Part of a small language model's weights: 740M tokens.
MLP neurons of a small language model. Each row is named by its layer, matrix (up: input weights) and neuron, and shows model dimensions 96-223. Each number is 200 + 30 x the weight over its row's rms, rounded and kept within 0 to 999.
After each neuron's rows, "fires on" lists the tokens most often at its 100 highest values on Wikipedia text that the model never trained on.

L7.up710,177,254,216,158,210,254,166,205,191,230,203,175,203,196,135,219,137,166,191,212,174,215,205,219,232,157,188,255,177,199,255,206,224,186,152,192,244,246,151,219,179,194,228,146,249,166,209,220,254,187,222,203,197,192,232,189,132,138,211,183,158,214,188,186,152,174,214,231,205,225,205,175,204,220,180,166,251,184,211,202,241,187,208,189,207,145,129,215,223,183,189,200,173,166,193,256,179,212,171,174,150,193,208,193,189,210,228,224,231,208,187,203,198,204,149,206,252,182,185,221,196,229,203,204,175,176,203,174
fires on: "s", " —", "-", " Big", " –"

L7.up99,118,193,180,173,188,225,249,186,245,220,243,239,164,195,246,174,222,175,129,188,175,217,210,201,250,233,209,233,249,215,231,149,254,244,156,179,140,191,210,226,203,174,176,157,186,184,223,198,214,211,153,220,226,165,195,201,206,186,182,204,232,187,190,175,193,196,143,161,268,210,229,195,220,249,179,222,231,192,187,213,157,212,249,209,193,175,176,206,179,170,170,232,242,224,211,191,168,250,168,202,269,206,188,218,238,198,193,176,154,151,248,156,199,173,169,227,270,143,182,215,225,203,178,253,234,194,167,193
fires on: "ed", "B", "ted", "F", "th"

L5.up677,184,151,157,205,193,199,173,208,217,214,225,197,225,226,189,184,161,170,256,173,210,173,206,185,209,215,182,220,160,175,247,137,174,224,239,214,203,256,154,198,191,229,192,207,211,237,201,214,203,166,198,220,209,135,201,175,237,194,174,199,219,226,175,184,200,227,177,175,214,196,171,214,227,235,208,170,217,225,210,220,179,248,153,123,201,192,222,187,215,215,165,200,189,200,220,230,214,196,221,202,173,220,193,151,219,202,213,176,195,193,216,254,176,215,213,230,177,209,217,210,189,245,140,232,199,186,158,158
fires on: "b", "an", "ar", "o", "ed", "w"

L11.up664,192,230,238,275,194,116,200,183,291,251,236,239,217,188,191,162,143,212,239,266,166,199,137,230,219,167,242,264,224,173,194,248,210,191,230,233,205,182,145,213,228,164,251,183,197,232,217,224,220,242,210,144,183,166,213,227,196,218,220,252,220,200,228,186,204,206,194,205,165,200,274,243,184,220,152,191,179,206,207,211,240,221,152,210,195,199,154,165,202,210,166,215,202,208,175,179,207,253,164,211,149,153,227,198,197,177,199,172,253,195,226,202,177,261,137,231,163,226,220,224,236,161,251,250,206,179,260,201
fires on: " to", "an", " |", "re", " Team"

L3.up379,169,178,202,169,222,206,228,206,212,257,202,257,217,197,202,174,205,177,224,204,151,227,153,175,169,251,171,187,205,196,183,151,213,217,179,214,168,173,185,251,217,203,180,189,143,159,172,205,187,222,211,225,208,199,219,236,208,118,179,242,243,186,123,197,172,157,199,194,273,221,201,185,190,203,186,201,264,205,193,172,132,170,228,206,232,216,170,229,238,209,232,186,245,212,230,172,205,156,224,248,234,230,184,193,167,187,164,182,160,217,188,199,183,141,216,186,248,215,168,164,230,218,207,187,223,201,231,218
fires on: "d", "tar", " age", "igh", "er", "ar"

L5.up803,205,207,227,215,194,215,176,200,197,220,222,217,179,223,256,193,244,204,183,195,186,164,217,178,158,204,190,200,190,178,187,250,171,230,175,195,171,159,170,210,193,232,223,182,219,210,231,196,174,188,237,222,181,237,184,201,215,179,212,186,228,227,209,162,233,207,195,202,211,178,221,147,234,204,201,220,152,206,224,160,190,238,204,176,124,245,167,227,181,170,210,232,167,203,271,179,236,202,225,243,222,260,161,175,206,158,204,183,144,202,213,164,210,205,210,206,215,193,166,194,198,253,189,221,214,197,241,189
fires on: "es", "od", "z", "nd", "us", "ust"

L3.up509,226,251,150,192,170,177,206,239,251,195,223,227,256,200,169,238,170,190,256,132,212,227,173,174,191,154,210,151,203,219,173,222,201,261,225,197,251,160,278,172,178,189,198,184,127,193,219,202,207,191,191,223,175,225,224,194,191,200,177,199,209,218,224,200,167,218,216,202,248,162,201,237,189,138,184,198,228,155,199,233,235,180,206,160,170,181,214,164,178,226,224,173,228,216,183,158,219,193,210,182,206,186,216,251,181,234,140,191,222,202,196,206,191,253,228,228,195,223,179,214,201,217,200,201,149,223,237,203
fires on: "p", "t", "k"

L5.up349,194,164,189,221,168,193,187,228,241,165,214,155,167,223,202,202,228,163,257,228,197,243,201,191,164,214,180,198,173,243,198,236,181,206,231,194,248,261,247,207,219,207,208,146,199,182,203,204,227,158,190,235,199,260,226,181,197,181,211,251,188,222,201,183,215,240,153,191,166,216,204,269,183,229,207,196,208,145,218,235,203,223,243,206,189,243,203,201,139,184,235,251,276,202,309,185,200,182,202,231,139,133,154,158,197,180,226,213,196,145,169,130,217,194,223,190,176,196,212,220,228,193,222,170,199,191,177,173
fires on: "it", "ic", "ep", "aid", "ced"

L3.up834,176,207,203,200,195,151,128,185,238,260,219,181,154,191,188,207,147,192,165,191,221,193,227,208,249,221,197,168,255,164,199,158,216,149,206,222,238,192,237,216,170,195,181,110,226,190,204,228,157,208,171,226,211,156,174,217,186,170,176,247,222,214,141,251,224,192,224,178,255,200,206,207,216,193,229,189,218,224,197,241,156,171,181,207,210,200,164,266,190,197,274,245,195,218,240,200,157,209,237,203,186,235,180,232,215,156,227,232,240,219,192,205,224,190,195,168,217,235,180,185,206,193,225,248,182,180,173,139
fires on: " dis", "is", "at", "in", "k", "ic"

L3.up479,157,212,113,255,187,227,215,160,224,190,141,231,243,191,194,190,232,217,204,201,205,233,177,160,209,229,230,152,230,241,208,203,228,192,188,177,169,182,167,247,173,187,153,230,256,204,207,187,209,162,167,218,144,197,211,226,201,259,174,203,210,158,196,210,202,208,242,208,220,228,188,204,192,167,188,165,230,204,187,218,221,240,176,129,215,197,207,185,177,129,207,149,267,234,218,156,207,171,179,178,235,141,255,232,216,196,157,165,205,240,153,201,159,207,199,272,231,226,215,138,181,229,231,203,135,161,247,164
fires on: " p", "p", "k", "ic", "ap"

L3.up766,174,193,223,223,212,223,229,212,266,200,132,190,221,224,240,183,145,242,210,147,177,158,243,221,190,232,204,182,219,198,188,188,209,191,205,150,211,203,248,190,209,227,203,183,219,181,220,192,156,220,246,160,219,272,203,217,166,200,212,191,238,203,191,225,198,211,207,245,130,133,211,198,178,198,172,167,189,165,224,218,121,171,191,209,167,210,191,133,167,195,152,210,245,226,189,179,230,183,157,284,223,180,212,199,247,206,236,248,196,182,184,187,150,249,223,194,240,263,192,183,201,143,208,242,200,237,201,213
fires on: "ase", "ose", "ave", "arn", "ity", "aid"

L10.up279,222,231,208,237,210,230,179,161,243,205,206,231,123,202,213,213,235,244,212,191,145,178,195,194,229,244,201,168,219,200,145,236,230,212,161,248,241,246,174,254,178,161,200,203,182,227,236,200,201,200,180,181,159,197,172,284,238,203,150,183,246,218,196,154,164,207,188,203,176,219,231,234,185,207,167,224,203,182,136,193,237,197,216,174,225,178,181,162,162,240,189,277,208,161,162,181,210,201,202,221,170,212,239,206,179,173,168,236,204,149,229,149,204,238,196,214,210,227,230,221,220,170,192,210,184,254,234,182
fires on: " in", " to", " ", "-", "re", " on"

L7.up245,240,269,213,173,205,235,151,177,188,232,218,245,253,247,189,217,251,150,218,201,204,189,187,183,246,230,192,171,170,115,203,195,197,193,215,210,188,190,194,219,169,162,158,194,179,218,238,217,251,199,168,245,256,227,248,212,196,183,202,228,224,192,192,221,182,168,143,208,163,177,224,191,174,193,198,166,221,215,211,190,238,236,139,190,170,179,169,279,221,169,201,194,187,254,210,249,203,252,148,190,165,187,226,192,199,194,201,205,177,181,123,227,194,211,121,238,170,243,258,232,164,190,194,213,162,198,204,211
fires on: "am", "h", "om", "um", "ham"

L9.up875,147,199,203,210,222,191,219,194,175,193,195,210,231,222,218,223,234,199,243,193,176,191,184,188,128,241,156,218,173,181,223,141,154,202,231,169,209,224,143,204,200,174,238,160,189,225,187,244,171,139,187,235,219,211,213,210,184,206,242,179,185,191,246,197,208,251,226,162,171,197,204,229,155,205,210,207,213,210,227,153,252,225,226,141,169,214,159,176,190,166,158,186,183,205,194,191,192,239,210,131,240,130,201,191,250,178,223,182,231,203,234,203,193,173,210,186,186,171,186,218,218,217,184,231,196,236,194,159
fires on: "0", "5", "b", " n", " plant", "w"

L11.up631,216,195,213,205,200,189,236,231,200,152,172,164,184,226,204,172,207,178,245,228,165,226,200,221,211,165,225,214,180,207,243,221,209,242,230,150,239,98,172,225,243,211,222,191,233,175,231,217,208,244,224,218,215,194,306,182,215,214,216,171,197,182,211,215,178,227,145,190,260,207,204,179,135,240,145,159,215,204,197,233,159,145,165,178,224,185,198,240,184,166,209,168,267,223,239,170,234,245,209,189,219,189,165,288,225,206,160,219,176,161,252,236,204,190,245,188,155,204,216,172,151,207,232,196,201,205,193,205
fires on: " up", " form", "ip", " as", " go", " Dem"

L5.up6,212,222,174,238,222,223,203,174,237,260,246,233,184,179,219,164,198,160,204,182,188,139,194,216,211,226,136,195,187,164,189,232,154,157,166,212,254,164,174,162,218,159,168,209,102,155,181,185,228,217,157,185,190,208,162,223,182,162,201,166,141,225,220,249,177,123,220,202,250,247,198,189,175,226,212,130,201,209,208,190,173,198,214,224,244,213,216,166,192,222,164,190,224,274,226,204,247,196,208,234,194,237,182,195,184,212,151,210,156,195,214,200,208,213,218,215,246,230,185,196,178,204,251,232,223,197,186,221
fires on: "y", "ed", "er", "m", "cl", "d"

L7.up303,220,217,219,236,244,239,219,210,246,138,195,187,172,221,189,204,161,187,182,189,249,197,260,177,170,190,243,202,246,136,245,233,200,222,211,126,251,197,163,160,237,200,222,188,236,198,234,179,188,182,242,193,202,208,187,146,158,164,153,207,199,188,190,169,179,184,186,234,152,158,185,191,216,174,186,195,189,206,241,200,178,215,239,179,178,220,182,210,214,195,231,207,182,194,220,210,240,214,233,277,194,251,259,173,251,231,154,174,190,190,183,226,238,236,247,257,191,208,226,159,200,175,203,230,233,244,211,166
fires on: " al", "es", "z", "au", " des"

L3.up536,191,172,202,208,253,211,169,185,213,191,204,185,186,228,214,174,202,266,158,180,224,238,189,185,154,205,234,199,179,227,189,152,172,224,245,185,202,186,223,194,240,203,200,187,171,201,245,204,164,231,243,179,207,154,226,211,222,243,237,186,181,215,194,234,201,206,165,221,154,250,182,187,226,191,156,229,249,253,250,194,237,214,210,155,191,215,183,203,247,200,184,203,239,176,226,164,230,195,236,200,181,168,191,178,148,180,230,144,223,164,185,200,158,161,166,245,272,173,193,213,257,160,232,163,238,228,212,159
fires on: "an", "ik", "ient", "is"

L9.up582,215,218,190,155,184,198,174,212,206,239,140,260,187,143,230,178,143,220,206,226,183,238,197,216,209,139,200,200,239,219,217,210,184,150,214,122,180,200,176,215,200,188,168,197,236,175,221,193,219,234,179,164,190,227,192,193,220,148,247,219,207,203,239,225,158,177,211,208,250,194,166,193,180,206,202,246,239,194,218,216,198,167,176,230,247,195,191,164,126,186,222,134,274,204,191,219,234,234,232,229,244,190,198,262,136,210,203,214,185,226,261,244,172,170,205,172,201,187,175,173,225,228,217,185,233,219,159,179
fires on: " was", " were", " is", "'", " both", " the"

L9.up909,215,144,199,272,228,186,198,190,185,209,214,192,203,190,225,203,193,188,214,206,202,177,208,216,239,190,207,176,219,175,219,190,154,185,206,190,193,212,165,162,179,214,191,166,194,212,209,197,218,215,284,211,237,253,313,221,195,199,168,177,233,166,199,141,262,149,193,224,163,213,233,258,184,216,260,244,186,200,225,185,206,199,170,195,245,184,240,224,257,204,219,200,197,186,193,179,179,209,184,208,204,205,192,199,156,171,164,214,157,195,195,215,269,178,198,237,203,206,227,144,183,199,186,156,185,241,215,175
fires on: ",", ":", " in", " on", " number"

L11.up649,180,232,189,269,217,200,241,183,186,166,223,209,208,221,176,201,193,218,147,176,218,198,182,202,232,184,134,185,235,212,209,164,190,211,225,214,182,238,171,202,208,220,257,180,199,187,191,226,240,186,219,206,213,201,257,248,177,181,146,142,237,245,199,150,177,169,159,180,185,198,221,249,178,186,196,184,169,221,208,208,179,166,214,222,215,172,162,188,188,164,237,159,190,230,181,194,222,192,160,181,188,118,154,136,214,184,175,284,195,200,113,245,211,183,188,185,202,213,196,190,207,178,210,148,186,194,192,192
fires on: " in", ",", " for", " of", " -", " with"

L10.up213,176,216,209,219,199,227,183,205,161,245,211,219,218,238,146,178,188,205,233,169,210,180,179,206,208,203,179,196,174,216,209,203,212,147,184,192,229,197,210,204,216,157,201,230,269,192,209,194,230,178,195,242,120,143,223,161,247,179,256,188,163,200,201,216,166,188,195,236,167,203,170,132,238,161,169,201,213,226,164,166,222,215,136,187,196,222,222,179,242,180,208,174,194,165,129,225,189,198,254,173,140,271,167,174,179,234,236,230,227,214,200,168,244,178,222,208,196,184,234,177,193,172,224,180,180,149,218,208
fires on: "-", "ou", "s", " c", "le"